config.yaml
d_mlp: 1536
vocab_size: 32768
decay_shape: "linear"
steps: 9797
MLP neurons of a small language model. Each row is named by its layer, matrix (gate and up: input weights) and neuron, and shows model dimensions 384-479. Each number is 128 + 32 x the weight over its row's rms, rounded and kept within 0 to 255. Numbers have three digits each. A neuron's up and down rows have the sign that makes its largest values positive.
After each neuron's rows, "fires after" lists the tokens most often just before its 100 highest values on Wikipedia text that the model never trained on.

L7.gate1447:073086122102124133221196133144152199183142169113164139160058124137152109140058127085167165150144148101126151132162103136088153227146140129134081114122100110159068119084185111103127113107113172138122119087144116115123188139152112140152151051118158093083125128099055135124117124098109092102
L7.up1447:134170099136126097178147136168089121194099167155096081090078079137118091148171110159171066178135147175163189126144102111099096165116121156143180133093127118064174159148161109137088129140109168139144108130106122144151169118138157120058062126152138134121107095089118072152113131160141081124
fires after: "==", "===", "=", "\n"

L4.gate282:122157146135068111143131151141112105151115120087111116098104093124097113165092163086172163167163095084117092130162124105164096121108137179058140100130169114103164123201124161150131156069117088107168108116147133095130105104139111114139117116183200084120119104089141119116065075133129074100
L4.up282:076155131118136142160108136143078103142028132093165172196067097178157137106084083113144178084124093117148156148158114053131104150086179162135141122155141114089070130111095155116153154098100144145144128190147107089091181110148127139101140143148146078104157153137156071153165158061127060159
fires after: "0", "0 ", "| ", "1 ", "1"

L2.gate116:104096153079075121141144167130115104116107138142144105103103166075115145140115210132115190123125097190152124107145105134152072073148153097108073119134170143144163103095147117138053094147153081105122179171122131125109191127189102149196097194067104159172139123170101147175153125154127116120
L2.up116:140138144159043139145109147151162200109177143062117173161081127140167134106103148075096152131169141162121079128144134123124056155187163126138131101116109128093163176083146076106156108110163121132111137120077108151155103162126138156108131099099114075122129193106124191088108123124101143109
fires after: "==", "Early ", "== ", "In ", "Surg", "in "

L2.gate1265:170110129171108162150141134088138127134071067144097074165112081147160126099142127166139163110174077087128106149220144131133109175159120159109153123115123143109128130091149113155147059084080110125092144131124125148152150132138097136114133106092122097136089146128106074124168147098112094102
L2.up1265:208124103141096164120159087182132133126195098148106143164087066124132119095124118165132151082129117121137113130118130158105145174169139126163110056092107165155119107110123100130145147141127074133142138106130109140094130157137141134097144158136091156109099161144120116124137161137169150093
fires after: "| ", "\n", "- ", "the "

L2.gate332:145163116073157114203100115115078098150111198159134186092160092149159160117118178120094145092173127147112155123131142097106163130125180094083126144128172105126136084147075174166090131069155124147128098114088191141171132086098142110171155141146112158102116102129135113117136059129099110126
L2.up332:158164122128158154198096094116110135196071132108121128168112125110126139154113127164094100090101132150142182179092141127079101145152099085087124093154104067139096124121088114206135111148107136169101135110123161221153116082103171130190155115098179147111134113108090088131134091106117155147
fires after: "\n\n"

L6.gate1420:175125108118143080179138143142122125151141104146113122117134097076125171147114144113117145168004188189108079133106100124098127149122123146132111155094185143134066123150123115155109136065126167115127152148150159112162107109122182132071059129138117099121174130138128141054142181122189121090
L6.up1420:037140129128090132100190161210067108125180163130120102060101104169153131133122107137163118079093147147142113112105088125140172105117051206118124128141126086152132099060143203077139135138141196101126095070110143146158063088165109163114120147106145083125140130131099152131137086124178075125
fires after: "===", "==", "was ", ")", ":"

L6.gate1154:196130108133132116128076152087118102134145104102110094163145113116105093156102097122126129064157104106139181134135168192124087125063162166123114151099121166138072129111092125097102099136149087135117148140163108127161124148110075108148092179106090160157097084112113149111127095080126125109
L6.up1154:111221098092123119120139169140091071136138122109037168096104125130176131137150072127087133085142138121186148068116142119106098137183148049072136071152113124137122129170142129109146152062104105132157107157136166102127085068162118122179124113125106175128144111120141114156175081156130176085
fires after: ". ", "\n\n", "\n"

L4.gate1176:125143109119118104172184161147140097126101121087101159078127117173121097109142159081120132111087089163107076161136185132095184073061069139139181182174147132108145159119124170142157127115137142137066119129131125173152086135191168129096127129117122150133114134148108122139116158105173125188
L4.up1176:131155120135145170140122175126151146115135179114137181100108100119148142097143165175138106163104139140086221129080116108138115092078100146094091177145180124103127106107084172091112136103125146116178172156146161157202154057186128128111169143143148105107146119134127116174158084128126144097
fires after: ".", "|", ")"

L4.gate538:143149101121159143158089152148104119144145210089127134186172112076178155116161093079189113119116150167168147094117120111139114105142034145119151166173128123064138124125158170131163186164222178131137141171170080122151150097167113127155137139143064127104104133110146155151119152091113151131
L4.up538:112093124139146190106176203174133102113092228092120080125096097136100114179097091139098090065134148150128158126121089134095137189105114185128089170169169130153203108115118180123184166142139147175136146195138148174156086101097131133114163159145090082121205128105151103133103101126158103156
fires after: ", ", ". ", ".", "|", "; ", "\n"

L2.gate392:098170143159172106145169064127148085119117108146130127135103134151104103118133161061125173156146144149154117107113152120128125063081138166184054103094153134169102045128079128093111124178123173098147116147142056138088107108122146103150209205147144112146203113081168123128048150152190156084
L2.up392:141112125129102098156093174125155130139095090166077133086111171097099199096129139080157167084150115096124153169133105121109093069147115166103112125098079138087149148131018070086207071147096144165116134129152111152074161135161109153163104143151159082117159046085136179118074157132123066183
fires after: "0", "8", "6", "199", "9", "th "

L4.gate859:085186146222104149145174125114113138076095120116093098106120095150151161082103070162093133144098106132112071118141085130102108175105107146149165146107094076118071106150166132147131107166152164111148183139106166070150147158145080043061165113109146080149098116082159093073081108174124065064
L4.up859:111191130125072209136131121149096105167112115081127129118079098126148156139156118110098144110130072129122080150093121139119143149078141139153134101134142095126113113098123138076059161103178129173146132138109067098134180126156173139144143097081160101112076143085139115147073096139153148119
fires after: "\n", "9 ", "0 ", "6 ", "1 "

L7.gate1347:112105100129118155170131107154117137104146123092139083176104148121146128107116123094157102075114176057104127124113141141033164101132114188106168123115153141163129146109125096120108150106138101078151131094135155100133154104159127098129110181122115132124142080168124145084147225111115111202
L7.up1347:136146131093110141126145116117089176125114186108108108067115118097101131121113151101114120140098172059138145170180150127098146082130132122139114164157150190116111093117131190134131075140171157179106074159102216154123145115092105124150132161144100138150144110053122177102147156168145117127
fires after: ".", "===", "==", ". "

L7.gate542:127113201147099096121135150156180133224157193134150137170081160118094126157128179138186141113128081190139173116187159091050111134117047130125111121129151157116073083108108149145133138109153156083102159104170101072120156183119182142128136122180181097128089092133114131158138125210175138188
L7.up542:178093134146080115171100156186127153158153149093116078187133050126158113152100116121194137068125083116149163038169094096102104192145089071078171099073090141127118161157105107166130111116166125080120151125134097107133193110119129119116108169124129114122141097152114167169150143162137112146
fires after: "==", ".", "==="

L6.gate1415:121114121078087106074134162129113144198056085141136149124136118090177183125151146151122157156171110118146079183049157173121146125073112101125098134170143165139131111111157139143168115131175140162138120175170235147078108162120138132173084140130149128044084122137146189118141095105173102083
L6.up1415:110136157047080134076147176146064123174104133087142159140132136092126114191120169133163152071158088129104098110134144139128146161126105132123151105182146182161121157145135131108138118109103092146099163106116091181096140202124091193127076135149102135170144147121173150181157180170180099079
fires after: ". ", ", ", "\n\n"

L2.gate1133:127212159114123054097131136098091130120117141125131148148100136173123151156100157184122097158132140161087111156142099161091107146148126095112126152168123181164137106139100153073086136044144110082139144108105133141195064095076168115102186092133098157117069171163135080116107146182086121157
L2.up1133:103109156089131134162114073159196071116133149123148195097134195128089145131090135087098112229133113127133119151084113144159154093116138122115178128118129126149176130104141113198114172123138122151158082165092157122098133101146115068172132111117097079098177158127127094144082161133127181202
fires after: ", ", "), "

L6.gate1323:122093113139079134162099168127137107166081166110091158135195132117183135176150112130141138146060190107114160150168184142110162132087090113128105131161127129097118154141108184076132141103104150113119112192121074086110119144144087157129193169145177112183162203154112161137150131147091133111
L6.up1323:117148176124159159177102157184177041078157098125143075137111093156127110133091167106057091180116163132181174147109105091130070148153113152171140077103133095167129138103098121063160094142155160110158136122153123120157096122174174147124166201099144138149095142140100157144123145130175187125
fires after: "=", "===", "=="

L4.gate11:159163101057086118072150125149121117065133093137151127078186124094210188139086199134166089100136148091150150112117137101137111076175141163139084111097097063137103100141098149151062099125127114166141153116120171156142105082096068138148153102117117108155099074097108115096125136166111111106
L4.up11:129121112182117090139142097144135096167113026134117137154131152103165144121165133144084195194149116120173166144089091132134127126107172101144136111173097116136135099219096141119106153085116142134206143099143111131112145125088106120116122121086116089129125094117052136114180146140187091136
fires after: "0", "–", ".", "1"

L4.gate162:167154154157109141114150056106119132122143115071116147108130144141159125095107173151102144121057091061122165115176113117166119067092117146083159135095102142084137078192076138167158156155121098105106123145154148117161095134084110128103122055124120057122149075115119150118130099141104141063
L4.up162:169182119135107146061132093141142146104189139113154162176095135140148140118172153111171142162030091140107105193141146107155174127095119089111194178106121112114094116143073162180113103098144180126123141140155200142093146153150139141133148117126159075069136109185129133099131090114109112126
fires after: "3", "1", "7", "6", "9"

L2.gate1120:104136117129145118086093068144112112129116156125150101090132101088107156134083162156102122187162180129091075167156144131158104143077098114105126125168100108124123146092079131169076155108161139066197149150207165053149114163134106131160190095137135173100109131100127143120145074178150114133
L2.up1120:080125140080172181093105117119158193124172132111146090126129135118128088117128103148078105153119106199085106083131149092136107108158133098149164137157158116127170163173081199130159146144145105165171138107118144139103128144097127133153156169133116103067140146106174153151125130140117109177
fires after: ", ", "'", ". ", "), "

L7.gate658:148113130126159133202107108188132120141136134106137062130121114178155174152165156152131141089106123179164131102153098146127137166177137104177127085117156138182122105128165122180127120073152142052155075159156114144111096089084108096074126149100150146115175180144150127110105080116102134134
L7.up658:109135169134091161141114079116131168102086087082127059145155108165173096124099119129112073120141121119094151158077130142105128168083183129118122104124123134146108181109057145134141183086154125121097124128136086105123180156098117086148091189121132129093084112130151106165108109123092122118
fires after: ".", "==", "\n\n"

L2.gate201:150125133132130174078194153121118096162095164113090142092157132102119072146159106143135212193112144078136210168127111113134087133181158103109108117161159188135137144109154146162090123162149163106150131131151143138111095093182113137165140201137114199152170099107102124107134131137112072126
L2.up201:096107115074157104093118125154104121036098092145114171133107095181119140062103164151164146110203200144150103126183128153062147146169145096163123123161097134152119172089136164127147112148115084100110115106126158115097165114184107119144108156111072092143126100147169094087248100183123103097
fires after: "and ", "or "

L7.gate1500:133131166089151104121133146139140168166162136067143145148121133137115142134145159158102141169160135090064116149162142167142178128122146071130130215076120118079030127125096123129149171082154127104116118129168144158229127118168118079110158122173122113118088069200136110107126147191171125129
L7.up1500:133079137203149142157169154122127093069137112101116119221144164107182110111113114162180116097149148166155160130102096125117133119097152121138114053136074124170115126094149126148136087130183146143082153175096100142146149132100114115127093168255082126115118125145201132153166160153092133146
fires after: "==", ":"

L2.gate646:150109149062132144144120096072197082105124140096065106146097080138111234145074151095145120115082083111106143138112109110090156108111115096088131120134147122167137092130123144144169156113144151121112139114154121163174160139146126146150099136062117111176152150128106091126118181185146171133
L2.up646:122093142103149126165118150086182102070092139102081093142139101100126119129109158124170146073073084095126174101132093115111175113117110111090108108098124192175154096170109132086124105111133108092091148124161159114135162133126136142139167110064101141136108108139127089106082127163122166138
fires after: "the ", "was ", "s ", "==", "its "

L4.gate217:085079185121108206150072152137175091185127133112088087150116121216144129169141183188124077102146119095081116121141138139113173134131137142113164126089140132128136136118093122154133189159157147189169104121064161119082114166125156062134181117071129135140141181142173088143134083116077069124
L4.up217:114130235147106098147112158142182147121097108120089154090127123084121095077089163138107122124171128119137102101126113148079127171123078141131120100123096090170122192094080152146142075090164148134155140186137088090137148131109138114125097129117152169163157117129157132156117114107163094118
fires after: ".", ")", "=="

L7.gate1196:160114148137089119107111140059119152132194119098059106097121141111133155112169163143138151101071177098110112098115186083125111182096102165078133172132157044051140146141077133123126123137119112068152134208086119158127117118162139189145145099103134104149154130112119168096131146125204152159
L7.up1196:134119130104121095109126194113162191150146165051177157113144131162191126138145142089120138136161110149177109090204118135128180101103123144141191103043091124095116086143138105162137133140073100086128121128110149168128157138164106150091146140094088115168076068157150154108156117162145146124
fires after: "1", "2", "there ", "3", ",", "There "

L4.gate956:127133076168120149169116137090100085102099167123165109113118137112062166104123094171166109109149121143061131144069147161116104129106095141203103188112098123128116114139128082146059104109128071113129113102099152187202155170119111107145165144143140089191110152114102123093138106105177053095
L4.up956:102117169133102116097095115117123137108120108074120059136108163127111147109165116153117116110105154098176125073169135176122157102111103062137113154153165168097132113058225093130106164162151147115189155149082164128152121141177095217157149102184120145151063095132131107108076055146144142147
fires after: "\n", "the ", "'", "N", "’"

L2.gate727:126118104157156149121117130135143091091147132146152129182171175118178147198091160184119103088155165154135129120132114140094095103104101208061158132090128132096121102103062189095113132124121115082172154107155170167124077144088167133134159172100174135116172081155129169129137109147137082129
L2.up727:124191147148111116136090153127150135082126129126104148125130139135129145137168155132149122114171200121165131045130154158069180039065077111116136101101100123082109134109128075097118104074076123104206113065161092149119143104073106173181153102148140130130190104096113164139139129151104079085
fires after: "0", "In "